config.yaml
num_hidden_layers: 12
hidden_size: 320
num_attention_heads: 5
intermediate_size: 448
vocab_size: 7966
norm: "rmsnorm"
norm_eps: 1e-06
rope_theta: 1000000.0
rope_fraction: 0.5
init_std_up: 0.0268
learning_rate: 0.000566
max_grad_norm: 0.5
schedule: "wsd"
decay_fraction: 0.52
doc_mask: true
MLP neurons of a small language model. Each row is named by its layer, matrix (gate and up: input weights) and neuron, and shows model dimensions 112-303. Each number is 128 + 32 x the weight over its row's rms, rounded and kept within 0 to 255. Numbers have three digits each. A neuron's up and down rows have the sign that makes its largest values positive.
After each neuron's rows, "fires on" lists the tokens most often at its 100 highest values on Wikipedia text that the model never trained on.

L7.gate391:153125096156107246106082053181144193179075174143098127143163142117088121128161118111134136134151163121152120104108136162175087098138114222136119148116105128186134149108132086167126118123153084144196144143106090103059176141168069117147138137178114118107081160093130114127124120107135082119140142125115116126155137103146139089132139145152149060118148185110149122107113130141078123166129167077129143179119153078139095091103180134166096171093101184093105159082140119153109152076133123119128177133069132078198127165103139144155162183098116140093148137088173113106166109115154163162
L7.up391:102122094069147171094122067128129159149110107115167130133130205101163106162127121139112127146169160154121181053085114041144136184103168109126105130148116151179114137100164104196124089085104091084092120169104201185074148082120134135121195123135140104144071210091109152177125101133091119145144120161147134112058175108169102108142137115148148108134147117102144093126137094118142128108098153183117143091139111110117134160137147074113142115100100175157088165124149102112122113128112105074119108198116094130112149081124143129141173087107115129130148128131145140065176060143109153161
fires on: "|", "'", " |", "ou", "ov", " met"

L4.gate159:061096105121132121098096183127107161160157142133119084090180103081154113153137151128114151055099163167141123118151147187080126172138117172074098173158121125164089177054130058130125117125147242103112122158138171144136166148158093078119113164156161115113121140066138171208113077114098117110109094096127085118163083151194160113125188178125137105134137136103144140140141154159109117115157158122110121098115083175130153087190149166148116171159129153142066158129087065113126127121123146133134124071112144103068133114093154128133174114179189162125126128195118112088111167163120146113
L4.up159:107135130121126084096089146141127126103198113138119155149144123175127096132129142123125114033079147146144087087138165169097112114096174118142122142124118132119097163105148106108153122091138197123138097117136089127067181091115145116099127080214141087111123157162089143190130154160125140144103182118172132108117135090210149169068140044146097085122156136166138148132157180149105103167133132168121150143183073168094157149133168117114114145138151123102107113157138062133119174118048143038133060187141117144113160109129171112045135139109170100156132149126177124125155117184150159094
fires on: ")\n", " dis", "\n", " |\n", " Dis"

L8.gate187:146129148123153103217121140120054187150161106144148143112144078093153150142104168163110186145123147121134115150126087160152150095135150097138130111156156132092066163123114132080163161127151135169127136130125134105176096100129128131104064151151116104097083152096153093103112083082136093126034181149144060137115120129057104149144086092088105094106131075159094147140104156147122146111145138184123141145108115184076123092092130144180168129099136128144132138134148142137066084073114101148134163182098118175144136124161189171177139109069138111225130116116163139112156067113121132117
L8.up187:165080157116171132136099178114122145137127135109083164127109125094136180219084054123124150111192116153136145144122125119118147159140201130073073084109170187169125113158107085147040172142095178127114130147173080105118157114116163146065099069079095113086125138137130178090143129180173088131101140144110146140127140168095128141129154166114111107102150124129119094114126195130049118124085124116131189126070132072123112139055140147083152130132176133167073105093140127138189138119152095164106137073109133129109086169128153129110133107161158154118183086077104110110092123151105144140
fires on: " f"

L6.gate165:143150143135113134055130152070130104139098098090140125178130132219087069134107154107111151125098185161169086137158138141132122082140090138119149162139105209166166183141089115114101098095133091104174113192084125172114096141171191162159111174077116120112071132128082110143139152143140151153025106146160119072153206142151097122125116157156113095105095109181148085115119187139186093172097129100118154166131146172112134114160095122163124133142131117124070144133173161149053127108135138180118166111141128163066130108120131154130161126093050128115094117113147037121153146151133106110
L6.up165:169115087118142120090089139124106134148081113132157089130114169150159111093152099103120152133118115155101152128111092088142107068138126079137103147131181153158135156083148152141167170098116108136113102102108153119131124144107122123114119148128126140129090116168147072178106187165200063160129104192119127085190109116060149073154142209112151077118095136119174134123110103122132136108122072081120149141104172138119174092166130150145153117123087129116069152156144077128058060106130130126131144103173091106117108113132129120123117141139142142140055073140122164177104135128177102170
fires on: " number", "})\n", "\n", ")\n", "ph"

L6.gate362:156080126068083107099068101126134171106076128120135115070118124096106138163072158103077123146151150094139120147140165153132158162148121110105126103135098108118160104128075175110158168097124089150092141178111166161083102181111155144144098071136152172149153134083165127149128190069073102174081139101171147203169097099153154161122086182167093092120128132141158130130171158147138139123128114104108082133168190153108152114105106111103085141119146117153055104177141120110129142118097141123176114144118158085092151151123177137153098095157123149178110164151079193134153095094197122138
L6.up362:149133178150137115136138096125166113137151118123128148117122096144141148149085141086147121171119127090084052186099132178110094144132171113151118100143100140137124134167145049102114165134101129153093117115172214107094141118106159129122118112147147110106169067207189142126169118132114148196117112124100157127145101052115169161126162147103101096107091084092098099114141178116188184087107137130179102119174147108167101131096036150149111091131074088125088177146153118128134111192159113103140128158225134153097126096152161083123101145103128075111139064163175125105140197117132159124
fires on: " –", " until", "re", " than", " yet"

L7.gate446:187121162102084114108159099117103123139124159101179128071152053096031164107126101178132177156139108091166151122088127156178131086094194132111104167116113070104155127142101170125122126116078134124123132160176091115132186160113154161124138142132170101134094095147174090156115179104086070114130095153122139230175091174144114120142101124132173154177102108134118104085130112087169160111063082121171159132086091067122153142131181132098164086127107085104083104078113159171123051114113111185096123126156164094127149166079166088132102128135125131122127092104105104110147118147167188158
L7.up446:091111197178160133109061091113172126120116185141136137100159030169118100211197124138094228091135162146123123119076092140100119118138198143116110150151053128147146127101121095124124156141116192114119139174178069136121184095120103128097121133072097149091129111149165077116091093135100148113102164137094152148095143156073118137091104123120130090120151151109157077137064127131131147175115136113146088106079118093121097167145098152110170129183095099104131135117120121092093094131124083135114142122122130154131124131120117093173129089080137103101121170100103158171197118138170161162
fires on: ":", " is", " Is", " went", "os", " An"

L5.gate235:167099116145154071186178136100148085150058158123112142094128091060105141127187158164082135105155152140130132167165130097114160171134180069156112155155121162144115108097097105147157108126133078169110094131145189136107097169132116155170116121164132112105087150186096152156137132101080128048136132152121120138170100152123120107118089097103055173131137115189108115130147170124119164094159075101107109087187133101122106158120093151110092093127087116216037141149148133069098099173133115119121141148122123074131066128116127123196180142118149083169137072105056138185123118142061111111
L5.up235:150086077092153139145091190119166116108102113115120142131159082089197167088128081075132158125184126164088131155092141169128129116128114071112092154136125188181166149165125103050084111112161137117110116166102171124187148154121173095117120133116087112129182053117151179149119077134160183147107101132168102046136169130130123190118222090108085090122121180113179158086191165159186135083151090132159077140101154144067153112110177134150121121115127131136096132166180151160155107078100179098114142120192131095100140174107177087142136060112127195100117164165104148098109126133088105084
fires on: "T", "t", " over", " at", "re"

L8.gate288:113135054113122092077143099121099114096164127143172093091156137180136122149096127131146077131153143147135181120174160127129129146110112082162098115121133106172171159174113188119122178150100145144118133122118098108071144142107109079138105044183095199170057089135092103183077133076145128169161102106108238151126140118137123170069135136151119087138114088119173151142176119108112082127142116152138126156169100111122080179108148134140109170153114062177118126128108145097092104140124183098133186157153138137110114125177058190170071113106133085164114084182118136109118142153156103165
L8.up288:107130100158149126154134112103133136099125129174180118122106102155124065180139131088141152165172110086138126153152096114176072100143077098197098105133102098117106134144068193128122167129131183065123113089147138089082131100057180039066071126163101148116114131133125113153097156104065154163100123121142155160175169105098153127099150119093153070119111124165147093142105075119171135167148211092142165093137131146114096167103157076117109108148099072179110087118136186112070096117115127185131133096129074144148127076171105146118123191116099115150156125159104094172116134108116107174
fires on: " to", " |", " until", " announced", "born", " –"

L8.gate213:148090142145149074107101137152161148132121144107140134162163118042077187121145125168083113145114118071096117150141148107056132068151144109101157157160088109132108127106177151150126163162125132138135159144094138131134180128143108127136156180094103127092087120167092128075077134084193108140060131165119067126188136149123166242130178082146160108161127151172072142202042024161108110117120182087132144148130115153164116096100150148126117135203132103159144119166113132124117137095114127179118131160143099103129109138094184118112140184162096157143122157119106113098107062091141191147
L8.up213:148087080096122133114156136074116162166145152162117143099119130096137158182111123106114179188123138135133101164066146141080127118160168149105154127146113114124154192183133162132111131135097128110132109120153231174144133124134097118147075102134166110146166192166118088082170101152201102133112159095212093159097075124080128183175093148193144126106128126079093121161056142137146159125149153149090092107154152127142119042064124085123166107100127149175049119139142102119212074155086129153115096159108082108067130143099119096105138135171161123115101130139163167158129171153085093085
fires on: " f", " v", " fl", " br", " jump"

L5.gate375:147090067139137171101146099178172146075083166089112171183090208147117130143121131184109099120167194206132144197065149174117181128045117096115139160142078076161119152077162089103140157122133099187102103077144184083136151114097133125140113021139141154108106157134105114178128087103065128136156104070132138104117145179159150128123077117163091120131179153093191053148164158118082096118165108124158097150137133115128188104099129106169130175111084155070080153158081106145145143129194120093112165156059125153133112199113103165208150155174114095119145126103106159124102116133117154081
L5.up375:132186122156136142138152128114123150127088130102166136127164098164112157103041078142168122115166134096095100162120098107089119123126129059125085129161182097121165087096123124148154176140206104122156151135166110141126142120092151063128061100173115136155100134121101111141104162068160117187046197144129110147128118208146083142147105149125083082137133130080158108145168153078132091103134171153161116115132138186200153111115142139140114167144164092119076149119115084139065080095162097170147157123137169155101072143112112130084130161156121104129157083095157122059145060150133163186
fires on: " for", " For", "or", "et"

L7.gate144:101122056147096102146127119156204145096107160098123144103090156113179153133171119134089109171078110127135126101111095125147145116126069148159173112110108135099062119188171149231144191079149149125092133094211136137154094140147133072127084132145118088100138122190130130125104119099132125160186145130088148152125120112151113123172130175165142125104115173117141108113105098162157124118140128129097169100148198186154131163171138128129102139127137114148152135097169140121155073188069142051117107118135080127073164120154100105113110147087143138158145119146155126124163081055131152135
L7.up144:076098126143136182133165140135151125186042167175149146100139097125159116087119103179104162106116142114236107070113091153180067084099101106182159117103127137164104104093138184117089120157144146142137090101137108110089158124082099073118078166169125170213123094133130187112126122125070092137128206102113165154127226097126126126079102144151106147115089140086169131168131121138131148125095146190144141092064158143090148149128116073122101135165122176099144088099114114186157070127138161075125166176180110118092116116135160071118099171159124081107156124099144169150092101108075125177
fires on: "I", "is", "us", "ow", "T"

L5.gate80:179117154117059153159146136155123128087159140122160120124115128150120102088093103059107122100094104059064064079098163156181093131140157149144124106170150112111134170085068111145148137117108047132143127138128164086081191189201141172088167085166104094158091175139157079137140168131078123137150147130066155149163109171142094121131105110157120126092160137125104107084079156126143141064115106154107182151045128062160132127124122146136123088140144130117064173083096169126153174165187140150103150163136152151106099137127127101166166157070077136161090121139117111109134109130143126124
L5.up80:117140122134087144070117114104142095081151162101167129131167119067172115109169150146141133110115048086136131113104136049097101192193202126117134204102113189135164111125061090132112120092080115124104097075112161206112123117061157129081109106089147156140090141089153116123146110119121148159158158132061082123135081157121145138157098123147089061108141125146104081117094127121130107113150120144118127154168138115110110122121153126099132071166147155111142118099186128091146064085091099129120045138137073171161212137097196106072142102092156121136159114158120105114113176112128076056
fires on: " re", ":", "an", " An", "or"

L5.gate197:121118133098143177144101167112082201102135108137090103157178147154106128044128125124153167136113178115075125130168084084097106092144127108139127205138114080147129153171130156109119175145111122116100111140119100112109121154137146136156145098141167126140075110048069155121176151093101135153037192132124156082116130154162129109132108091094077110131135137094134141063175118152155116143139106103129123144119125175144177121155142150076102089045110176096121141155114163120067047107081104139075125109155122120115110156125102119140137073104110123084134142138163143134197143094076174152
L5.up197:106049135113121083157078152115114120129200157106072114100183152121107173128150086149095138115141099115060108168153089126144150173139116077087119099095071136094098165089076127087111141148058173094099186132150090120121099129124175148153106077171129124110123093131092118106151133127124161191174169102107169159145136112084200113135114154102114072136061135132093106158182105139130121131130138067143116095105149107136105122161156152141106133099077147166145131097141148118105114141086064117118132092107113042088071137101191105150153127100126119099104148151119097110054088057172197100
fires on: " re", " Re", " de", "s", "alt"

L8.gate171:126111128111079164081135162104127101181109132131153146153131088163098090134137099121179153128148142140077127082123186106166145123127175128088220071120136134115128157180146149139094101185123098117098168132122114102137115176069165150184098148119155037151139074149113161111126202137118116163117170077141143115101112074117141101124165139136138121107154102111139064166119100143078144147104144149129096139119201159122144163083060134140111129097090087127091199172144113134132095134034128180124112105096144125105152095093067119117124125093134122085098116118143152129152121098141067110
L8.up171:114143131214156119154160145147176139080154178154186118113150119134085129089098158091107093102150144177079122078093147153159245086067111143142092106196162136126159171126107137094121120103123162076136139138083140190108139164128111141137122165104134172124109139123145091089101118156104136111141107142101116065120145170118061120129116152137168089076136121113100110072130130087144141109104111174091188140126115103132105063171164178156181158174078133074163117113132135135074093143115149106139186116123080157146056155085093118115120139158097131104119095120172118097052131166106168148
fires on: ";", " |", " ", "-", ":"

L8.gate306:150119127179134142139127171124169105104125137172112154118102122131192169100135075180095159144128158115144128157144071158149101139106121053167145098067106079131079149124111156090102135107152185181137116127101088142132166076114113116102187136149129108101181145175160068120118075115141072174156095168097104149136083158114128090047106119125127092206169157139152089158134113142151072091128092071118128105107118144147091138152113119103103141170121086130115122132134088131091225089131116145157132116115149136168124111115098150123180131109079120154167108070090127114100125112105175093
L8.up306:119168131077144164110073161136125148179121102131172134165101097172103087134110129128098139114142107138129150160150147133094102176145173076117109118108151119123133158105188165109154118159054134126174121219155134101151114164113159149187126094149148187121162124100145211119182154131106109145169163125145110151110154158105104137160161104102145166131132150124160117152080139129145100131111101087148055163119128103189136087101092093208135137076129099146125113131134010101185159121193089117120125139126173179097114109128078166131190068133166150127140092135105110148141146138101145143
fires on: " s", " w"

L5.gate408:114175148166085129061090107126082168146117061094114099182157159112135134124118146155121230155143069121127114128148048135118180154086124083121129190150108146157174073104113138113191136158119140188094126127099137103116110138151097154150107129122123183101126145144180162111075180124186128155122082149105073155134142143187091062119175136092158114031184126114148130146120148153103121148127093124148092135150139148121149133126149189150153125121104115175089164145155096129137121125105124138145128042132182100130101170098114146121150123118139101084114111115126120110111087114134129120
L5.up408:160163183124158103132148124108122127108118172121125146114168064088172210078123115122130085130129156115146156128132099097073157143127182088158145146103110112133149148132086148129074154100131155112114077143115175150118150150117103112117080092131120138127113083151119166136095170230111091075078119136177142087086079178093068123166162148112081145097144062101133130099087106140116148109164091140125122142149150169133125158124120070108090120120096137107109177128128132124058076151126161111181174094097127088116058109130103133182122099110097136174099160141103159067182090117148161138
fires on: " As", " as", "As", " for", " an", "on"

L6.gate260:119135140170155144126142054103082094119165129131092120143194178144125150126084100073096192144133118156110070128119150080148127145173143138101164130206159154138070104166131163145107171129116151144160109128147157104123091064060164081143158135141109197089137110113106166166133067139104141149106140201142108093173149088085106114106116075131117141125090124134087196128131193151135131132170119153138141146172167070213137154097105137112159140118087123146142119082139149166077099140144138145100113080093124193075131093112135147165102151107121179157107127090070146153165085080120160141
L6.up260:105114155193172174121147059170111160132114109114077157172141144159076084183204165106064147128126135134135024120116146040134202130159107133133121124163118165109121089139098133119071147150091132147109130131178129137133140115088116170137135107119134143087142083159123133145136076130175147167158144125135086128187148132105134101097056109179177116123132103083070174137124140133051154147149154160124142109139115098110090183195154135068097137134123176145152173147131158136124070115160141055118104121121054139153086117108141147144145173119133144155132143181056125126111096091111180146
fires on: "s"

L4.gate21:073111188152167103153116168096186105130162109162103134162159132107097140173188185136077109194119152093091129102112158097147118152093141122152151115158143119155181190063094085134106107082116123153097167163171135135124092079109152109125173080138087106097179061177170148162131146157135149140184127104150183146066118124117130132095123103129121153185084139117121132126120114091138221105178113094148122130122120122129108099093176118129134114112116101142074177172102147154095116118175140068134115149060123138114080147126103161154209122081037141151163061134122129145123033093142109139
L4.up21:159145123095165164115165111173097090095168098123110159141098158167115094094140181142168167140137115191129147109140128082100124089090181080181127157125118115115113107120136130144064090168171103073138096115111091137101117130116056147154086117089114144114112127093146081112139126060148146126129144148162087100150163085141141146140133141141100114174102130137097154168116133111087075163105084117112148114096137184080220091020145139075115102133150112142132135193137159083121166107129064178097123126103102149125180135172161053094115113172147054111085159170176146106161146141162116103
fires on: " or", "et", " West", " and", " East", " Al"

L7.gate25:090103100173108113112133091120180162115139190172142178165138117131170127113076110090102140100116153123143133096168120140101140162118099141173097066107124158116133113156135140122137155134097145141157137128080131068104116151106093135121082136139139097159113139136103142108067109090135103140182098147138125117109174048100147143125081150132170114185186090138139120096109031118096109125106160108144129077113154211174098194150112144070126146141162190104116114048141135128064080108078144095124129115146089149155118145143116099207129196095121149158131116094135074169174086088080101134
L7.up25:147114132108123199081164157096121105088095164131149075184152178103083133173124112161080139140175178090093097074161135105022127133113094110152089142120155106172133121105119144144090149061099130133184194117140126124145135157131089103160083201109198133131092127114114137183091138138128081188139125083091131092128158156135152117166044092127100144187119094145174169119127100146098169083115134113108138113120090098122204121150122161122120081117100113124156122105153067206124099115120138161171122097139145195196101106136097132109136112109108122100122088128124189163160098163123143137
fires on: "ak", "ach", "ok", "M", "z", "ag"

L5.gate230:110108092064220103182120136130130125065153063130151066086165147143120166157114117171110157158196080139106106117136151085127143145142127120133137139148145173154127107211075122112051094158081178148151149089153166099120163169154174098061131133122137174188078087135096139165099109178168096112174168108162128124192097125127168140123179125119138165168145171120107216103052116105131077140131090103132149131111128092158174126198203156094143130149115116168150138132156099098131088128059088095137138162131130104173120146125174084183152129169110181141117082177145179124143087147134099136
L5.up230:145133103094168162111167111132145160132122127135092157119156122139117126072106131138112116178118121095038167148149159150118166100174151067149158100136156132148149145154075129125170159152097154182101120131136207106150133110118150115135128164152142172137166087160080177152070119095177138117141125167128074118197098127139178180168116179138099142134138113143099143122118168141220157140173092137174151117128155127098184115135084152089088156035142148105142107147175161117110084130068161096124167162126136075115087219114151097125148118152125148186141143190097153089119089107186149102
fires on: "F", "f", "-F"

L6.gate293:139121138161153157139152086182138176099092121112125132141151122115157125164116116148110179129089082136122156132175119117125125100160162083191112085166076100096105072196110188119167134135115135194154145135123114105159117133105195111160117166124135186096146113170166061140093136076038102168170144139131149107128104145093131138076134133142140164134164176085094170157124113133111195129107143136121099177123170120100160127121027082032109174110124079135080121143160081142155113184116130111135148177128114097129098129113163104097142150087091129139149134151104137157201119093186145167
L6.up293:185133110191122081099099122172115114046093101179117100103116122103095139088120087124167105159110160141138082129104149153179136101150152135142075161140122117130108132170145141125089140130163080140086146093142116158187098105134122158140178151187111173172082145093145137099135134134159067108130148129153169070123054125158139139163146133114134132056119163139139144139175134108092160142139101096103100100107100153120126131152148134131183084064150160150125143142083108133128114195114141127128133101195089137188145174106147158127157147074157091155144148086107125082086122100138137153
fires on: "t", "ut", "as", "hes", "ans"

L5.gate293:150126121158126176128126075137087145132133149145139099134142170103090167111156163173119115127088175121155165155128124114240178158100074151113124125097150110103123113114100096060106205134146125098109136120120142122131118115177120120093129127162124060079078128170166145135142147139124093093116099172098155155127193079101115112095146134114126107131119164167117077100122132152120076156138142084160147165157046104093127046131125205151133197100133190117102135098110133182087091109181124131140129073092111163150114141092108154122101136091128122171150056116116175097094126071149111139
L5.up293:174132108105078130139157133158105060136087154106082176074172110087126132086117106144065126116130105124145100095068124157122157124145108087086130113187126074146082101124133084103106095141121176156063123179090129130137086136146128089079136169123137128080147149150163149180096170138091099177108104160170135188153106090149148134114106120140169127152111141079191159158066138154076140157172130093090119160059124131101150073107143143154137162138112172156129161158128098157171198102143090120171171126111106063129120180102156125170206135097090063091078160132164162161169093113180165063
fires on: "ie", "al", "ou", "'", "r"

L8.gate313:097108156133094128171122104142108146128131178124159106065145182130080099102125117191095204040105178085179136126149192118074175155135121075184094144158180087124142099096146127149148153085064141096128132166160084137094072114161160081109161140112110126120097090137111163148127095126188182066114114165193114135142177130127116171084147090148112115110168138123114216123139158087149123131157168142131164126193085138174135067127136109131099128144137127115079116140156112127077095048144079152153110178097142149103095170175186064156108153143142159191043105113140155165105155164132095116
L8.up313:126149105138149074077117083138140125188096149118106150084173120152176149144180155154118123125156128095190138154150136149095179162165189079118115120171094077147106096088163183131119136180134152120101109130096092145048092137122161082096201185080107122151078173180140147164115081121152135121121173153190171088113138105132093192120152097087156085130119173157126162142105124122161064035187119142120077127091086135109156135120122107132103135103119154117117176126150114129116108114156113161103108119125157132130155132194156133154119125094150059092128154122139130125121139126051174121
fires on: " comp", " dec", " under", " Comp", " comm", " exp"

L6.gate274:138135133125130069109171095167166088193110123107086108201090099130140108118198128100119110165081154176152061153113068154145162096104123127157129135114089115027121155107070178109167163184117177130206146091143066089148139126144083137180131093115133147099092103148177074121070119111217101164132060152133139106118150092110148072138125144139152130136145185136120148159068123114160108127126115103111160105141141192110112128114159173085052190124161105093132171107099188082165106136102120109098222116163137111160144128174111131076067140133119168123149162150119162135132103105049138138
L6.up274:155062098129182074101143135142127132158117094135113125135081126112149104120164128122147101042165094127156084128203092137141122136135076131171117155126097140074080103201095066139135172177105131115159162067187114123156127114149123150146123100170091137144120168127139097127064063117159122121170146134106107127122167116161140162087136083116170103111131202165161151162135156058116126180080092161176104123204175113125093152122151141114135126079121124120132121092140111124174121120137165108121128093139181131183116141093148181093087177127088080143111178068090200126084155151111078137
fires on: "et", "ut", "t", "g", "el", "ng"

L5.gate156:164156078131088113101145081202176113115120135130091178120148165127164153142124106152139148130090167166144165119118135187111080116131099137120121215173091048078155128102124151134144179139102115120122138152115092123105139147111126089126111120093126180098121114090204145083121141102132125147117167130154158155122142092083155124140111153150126121068131132124144176203172121164197191182171087063115070160158085050103056111115098151146152172148147138074122143169125112127135114143171106140180161088123147104165154142113142146106121140084119132104141119131125140088107173103163084119
L5.up156:120159179106078181137118104096119144197112081111082193162134101064121162108116140113105095113065179101126113102126146149117153194156097172146162149158168143134146141114087112171114097098082102144165162189173074160154127148098186124166064103100126115108100169084103136079128180090156143122141129107128123125133145114089082131170142113145122156139150150121083101098190137160162165145139103160149114091119102162131144092124107161098160126163114155089015177146146159142033177129236176117119125166080154113062090103167149089135119077127194151139131127206126122137112118101168116157
fires on: " As", " as", "ity", "es", "ce"

L6.gate229:174105124141179109097070115122106078127170158144114121156164107146053059125096113159128149120104139106180117172143182181144122097134117105112121126111087142179081147060104138121127153092187146092139113122142107140081142106161145126146115107115155118084101147072127167161157121045177129138154129140138095094198116173122152094137162143127199148176148154130114108189194119165061111162140144051160155144150149135139149132071158080139127155108124142107124163139138128118074078136082062152181112152080162076109093129143158104139146181151105102147101093107085085131145150106126160168
L6.up229:150101110128157076154090136098129148147165099178126141177106131114112144110142111123110141101140122119196192133150146114097105165122136111170097165103164135165079112084181144195129200162184146101091128088113121136142082168081143138131186191094112164086138144073121142193161147125168147094140149105128110091151199111138120104081079095104119140201141135134155129094170201082165105164051130162129135192106115113078090159179091145138111126054119143110134124085089089153133116097123169189117130182151092166143107162083139151117153145181115145152117113119180165156151184103113081137
fires on: "\n", ")\n", "})\n", ";\n", ");\n"

L4.gate69:150077100110111076137211131168142099080154140132103151117158086096109142147135058141123115155130117183132175090209141156199064133100115152129158113145110157118109163152110152152080172110065135106069168163175150123154080114103072088114110086105106146131161108166170083122135113115177216157181090126109145138132054101141162142116108133122115091132169152198103146087106115120080069160152141148116136168151160191143101126124164149101128114151100115175111159119169139116140141172118104125042166085165115124169139150175128182136100149128155129114110139161129163142137117180135145167
L4.up69:104130109080160127138111146172124169171100138120103137102149127112146091147039114129099107144167141158136124107160117179140109164171152172150166157149080187091113135110119138131155089138087129162108120137149143099184117147118077075099075078139135075091148127123103079151069138143194141164189157124095163115123115156116154210098143078113120138137125154169182139098143095117156006070162160203121127115133175136100152123152106165116126155142173111156120071076095125093109171193059133095145176114120130207123133123191132120128102112110151135119100172169097145139115175130168095157
fires on: " against", "LB", "L", " Liga", "imin", " FC"

L4.gate338:140159081154192131112116149100123190089152168096120150118088139173124116074152058133146162095093173103182104101084152161104131148197161107171134194107108117106113153118146101141142177120151129081116084102067137119102137067160131113097099137144140117088078172175160137170133131119129138130137144121143114120130177132166159162111140122146150110112143156147101117149173112073046125094153180140137172106146136122080147110127103178077140179074164117125100175134129115180104160137174160158141116082146123190101135118165114104127070136094173172179160118147134096101125066069072178154
L4.up338:173081169076135152091044079127149147151109125124132142086118135157125095131134147125084102125104119111053118194140142055086145160115152153147118146072162141095124177141121141118120132136153164082121196123099183111159146151098184101146149093111190123076070141126088133156090095159121112153202130125131122136159165138123132115135090127211124124113076159089096094117124115076114153154140181181179122098186107113164105110143146093105100101116076167119180113113158147136148134140166153149101128171076086140148101085154137105138115107120115138117108122157127077155118157167138139066
fires on: "\n", "en", "s", "ers", "es", "b"

L7.gate96:192105090117132112139119104119121088132099116119070106084117165114189114104092076119099179113103130125175113208115147169077107115137173132137117071115099154132115194165164136128056120141145166113148061152119142158151166124157150130058130123083090100163103151135138137132091092139195136097126163112137074170183165119156137169181173135140152106070188137161088087107097147101117143072125122050116153097162138211111154103174122156110145117147106104093116115112165116103110062083130130099120133157076128173122088117107164102096065073115110139104198103128121160114135122099114160147
L7.up96:157115135121147175111130140138091105144128091052130115130140099096060090117109083132127204178192115123073169164134092081097146170165133115083126102127097114088112156175095113057154071104090226182129085179161174111164124087149140091106069109128148114079105149091150122095131165153148100171144172147172123112166174138075119170190091160092113063115063087136119113127131169155219211092130143132165117138169086144092190114165119165111133117167099090138054156179114110067115108131180121087103141140144150137181196156180189137092118113103138128127152118127111102134180141121106111091
fires on: "p", " medal", "F", "0", "W", " ev"

L6.gate351:113124131162130124123186121137118148063101154102150140145176114167097106121190115075100111150111144139172070111128131116125136113143115147165200117144094150130144077111072114170153154127116153065164111093131143136122150100123119126115148131129124131111118135162122068078118164067171105092119083179097125144152140118091121128145106117149160103171195131139186153173105131117116135175106139109144124095209172145158111142103093163139145137116179187164133115074141175124173100177104112119170182106131131125106147108115168031073084089166159112151081153069132052114128139057104130165
L6.up351:111125137184106153096132156169128131171103166131075141181168105159107096134142134102187112100100161120142172184124148117077144168128127204119109119152085130153119139129150151156196095095083147128147163089126158182141117131075191192160162139135140142132095078134107113062132133137107157155124127135094119156119082137192142102118092117098145143087152095157136028135115098126119159081117154127086101088168164103062106114131105149151144067152130150131150139131129126100192096112155059094110163161152127183143110169127134100101136105144122073125122152215165071114163106103144125118
fires on: "el", "ell", "ol", "ch"

L4.gate386:120100159112097130135127155105160124055104110134125120073075124137130121124109099104143130107077144104109107139185182156111159183118079092109078150159154061135152178081120072102162151093124144096139114154102147081145057087110132145158121086094141116121094130102114097183174183096084147130178103130091119126117106111147096101141152151099208174108139101105155089108099137196142130147164176153159145137152083059096173107162139069124173194078098193094107081160138119080135116123091179096078154122101169097150091166107118171082106088110137100143133120155078116136174104079169189141
L4.up386:122203128115151119167160107119190158089114103123051127145059139122119110134093158098148078149127136168127136098208133122171120179138086131128177197162078144171113116067104145136112140136041170093121144151168178094100090148080151105173139115113078115210183089112190136154128134128133149128147079108133108102095159122132098114142173114099164135102131140109156255077182134111135104113150154143155118083182111114146125095088132138159148106184158113097137102101135141111078121115113198111095128088154112194128138241113124121109177108158200144119115132109118136071116111171141201099
fires on: " sh", " Sh", "h", "sh", "Sh", "H"

L6.gate411:020104112111107143103115059138184101165167132131165176113091130106117140135101147153120212142123109087172141120128103165132076103121123077106077073137124100155097176078139082123161131138105130134111171136106130182106091113081141138174140144115181095054159129141108170136106114109193177140097123101158103159149105136128152140138136160139165151158121192112137130136132052135126139199143106102129161185130142097119090122091073153112088117192139142116114197160134137103147146122103119121156084089156084065124164114171173121118144117123082148131073103057081056164140125159108143145
L6.up411:108134116131089109161132148181074066076115148102124140113135171082100136108145116115090144115173146156124111122114125097140109110129127122106107090174119123169141138115092154122122183076158139096148156150154125142098129085067140093184152084144141153153136127155140113090090157151053120122147190135102160070086115092109101107153167081064117170123098183134150107090167067110209143136168159094125142152118110133136181129066134141157119104148123111114132171147127077113070167149153119046129160105167154187126184155128107160107129088122162091122140102092045138190113111173098163127
fires on: " w", "as", ".C", " results", "re"